From a checkpoint of a small transformer trained on Wikipedia.
Size: 12 layers, width 160, 5 heads of 32, MLP 640 ReLU, vocabulary 1037, 3.94M parameters.
Architecture: LayerNorm before each block, learned positions, biases, tied embeddings.
MLP neurons of a small language model. Each row is named by its layer, matrix (up: input weights) and neuron, and shows model dimensions 16-79. Each number is 50 + 12 x the weight over its row's rms, rounded and kept within 0 to 99.
After each neuron's rows, "fires after" lists the tokens most often just before its 100 highest values on Wikipedia text that the model never trained on. A number after a token or word is its count.

L7.up120:58 68 42 29 62 37 58 58 41 72 51 48 63 65 48 46 50 44 29 53 51 50 31 59 44 41 65 52 65 69 46 35 38 51 64 51 31 30 57 56 50 52 46 51 57 81 62 55 67 34 55 61 64 47 63 31 42 47 52 48 65 64 51 37
fires after: " r" 15, " a" 9, " the" 9, " f" 7, " app" 6, " b" 5

L4.up493:20 54 68 57 45 42 48 62 68 63 52 77 48 45 24 72 65 37 43 44 37 67 72 55 58 52 40 53 41 45 56 63 43 20 48 40 50 65 51 50 52 41 49 67 55 20 44 46 48 47 64 57 58 70 44 66 65 66 57 39 47 49 43 69
fires after: " un" 17, " =" 16, "il" 11, " com" 8, " bec" 8, "oin" 6

L6.up599:55 39 45 31 50 52 65 41 56 36 63 53 60 53 43 53 67 47 39 19 63 40 55 66 62 48 54 76 61 60 62 53 38 66 58 47 41 22 56 58 26 60 44 46 57 53 29 51 55 58 57 54 38 48 33 53 49 44 51 58 49 54 56 61
fires after: " B" 19, " c" 16, " b" 10, "," 8, "ed" 8, " " 7

L6.up39:45 40 47 39 58 37 57 66 56 38 40 42 53 50 31 59 56 68 55 15 51 35 47 70 48 44 32 55 55 57 75 45 29 52 60 25 47 45 49 79 57 50 61 43 49 56 63 48 55 36 49 51 66 65 29 41 27 23 54 47 63 52 60 71
fires after: " m" 25, "," 13, "o" 11, "." 11, " " 7

L7.up523:50 53 66 51 46 53 62 54 30 68 32 36 53 38 47 55 37 50 53 28 28 53 63 54 44 51 48 68 43 60 52 39 33 65 68 51 39 42 42 56 52 50 16 43 47 69 41 21 35 54 47 66 74 49 69 50 39 61 51 40 35 52 65 34
fires after: " c" 29, " p" 20, " sc" 10, "F" 9, " C" 9, "f" 7

L7.up366:68 57 52 51 48 55 72 59 38 36 63 44 48 51 54 53 57 42 73 37 50 37 41 35 54 41 57 54 58 55 72 67 58 46 30 43 78 27 46 47 31 54 47 44 73 49 39 70 51 58 68 72 63 42 47 50 48 42 61 30 40 59 34 41
fires after: " |" 70, ";" 8, " the" 6, "C" 4

L4.up406:52 19 50 47 59 47 69 57 54 65 55 63 51 40 50 25 64 40 54 46 31 42 58 59 57 60 65 32 36 43 49 50 43 75 45 50 73 45 36 53 44 60 47 52 77 56 39 48 59 63 64 50 50 58 76 53 46 69 65 30 42 71 62 42
fires after: " |" 14, "," 14, "==" 10, "\n" 8, "|" 7, "ep" 7

L7.up7:46 45 68 22 67 43 62 57 73 43 68 56 38 47 57 64 66 53 42 42 49 50 39 47 51 42 27 59 59 53 64 47 57 49 58 51 45 30 31 69 27 51 50 40 55 65 47 58 75 40 51 61 62 53 52 34 44 43 31 49 30 61 84 35
fires after: " " 26, " the" 10, " b" 8, " ar" 7

L5.up574:51 68 42 49 55 63 55 58 56 53 41 59 56 54 57 29 57 53 52 47 39 39 40 44 50 34 56 39 35 59 77 57 48 53 49 40 59 52 30 59 46 43 50 69 63 33 55 51 60 73 47 53 59 57 46 59 40 65 52 45 47 70 30 43
fires after: " |" 17, "," 17, ";" 10, " in" 6, " was" 5, " (" 5

L5.up552:38 44 66 54 64 50 48 41 40 59 38 35 51 42 49 54 42 67 52 59 55 38 53 46 56 42 44 36 64 59 58 62 45 59 42 35 32 68 39 54 44 64 28 43 43 63 28 35 45 56 25 59 44 50 90 45 56 49 40 37 46 56 70 24
fires after: " C" 18, " t" 17, " c" 8, " B" 8, " T" 7, " b" 6

L6.up292:33 55 28 28 39 48 58 61 50 36 52 62 67 68 39 36 69 51 50 25 41 20 63 30 63 42 53 48 56 56 68 44 51 42 44 58 36 44 35 55 47 36 44 78 62 44 54 80 62 55 61 56 65 40 45 48 47 48 53 52 33 44 42 61
fires after: " h" 20, " s" 15, " w" 14, " f" 8, "H" 7

L8.up495:29 68 39 28 60 44 68 32 46 46 66 43 39 45 34 52 30 59 42 46 45 28 45 49 51 39 50 67 53 60 63 61 47 46 51 61 59 53 48 62 52 33 44 64 61 38 37 54 63 47 51 46 41 35 32 29 64 62 47 49 41 59 48 61
fires after: " h" 35, "w" 16, " w" 13, " W" 11, " l" 8

L8.up390:42 68 43 54 57 42 44 68 22 47 52 54 70 76 52 36 69 41 37 52 58 37 65 39 62 56 49 50 58 52 53 63 50 58 52 59 90 62 53 77 52 71 41 36 45 65 65 48 54 52 54 60 49 47 64 36 32 67 43 55 39 44 24 50
fires after: " B" 62, "b" 10, "nd" 10, " A" 6

L8.up10:34 29 61 45 65 54 23 57 20 37 44 65 65 60 54 69 61 51 62 60 60 40 76 35 55 65 50 41 54 61 48 65 53 48 54 45 74 45 43 54 61 61 47 34 61 22 39 43 43 51 36 66 56 50 45 46 51 78 48 56 38 62 44 67
fires after: " B" 14, " D" 11, " E" 8, "b" 6, "w" 6, " P" 5

L6.up255:41 72 16 62 46 63 66 43 37 50 23 59 58 54 31 44 54 61 65 36 71 32 59 32 49 37 45 41 64 58 45 31 64 52 58 50 60 39 51 42 56 49 68 78 65 41 54 54 65 67 54 66 70 44 49 36 44 54 49 64 47 45 48 38
fires after: " w" 29, " f" 19, " st" 15, " St" 10, " t" 6, " F" 4

L5.up204:36 32 56 59 63 31 41 48 30 53 47 44 59 46 59 56 54 39 52 45 51 57 58 55 55 61 37 55 51 48 52 72 44 77 52 55 72 30 50 75 62 73 49 47 46 45 49 39 37 25 40 61 46 18 55 47 46 53 24 56 46 53 52 46
fires after: " I" 18, " F" 15, " B" 12, " V" 7, "I" 6, " D" 6

L8.up430:24 37 26 49 56 60 53 58 34 48 39 55 50 60 56 53 41 39 53 57 36 62 72 40 54 55 46 52 47 49 54 70 32 34 55 38 58 52 45 70 54 47 51 32 57 38 40 38 61 32 49 47 27 71 56 64 53 33 43 73 60 66 51 76
fires after: " L" 29, " E" 18, " B" 13, " " 11, " b" 6, "ra" 4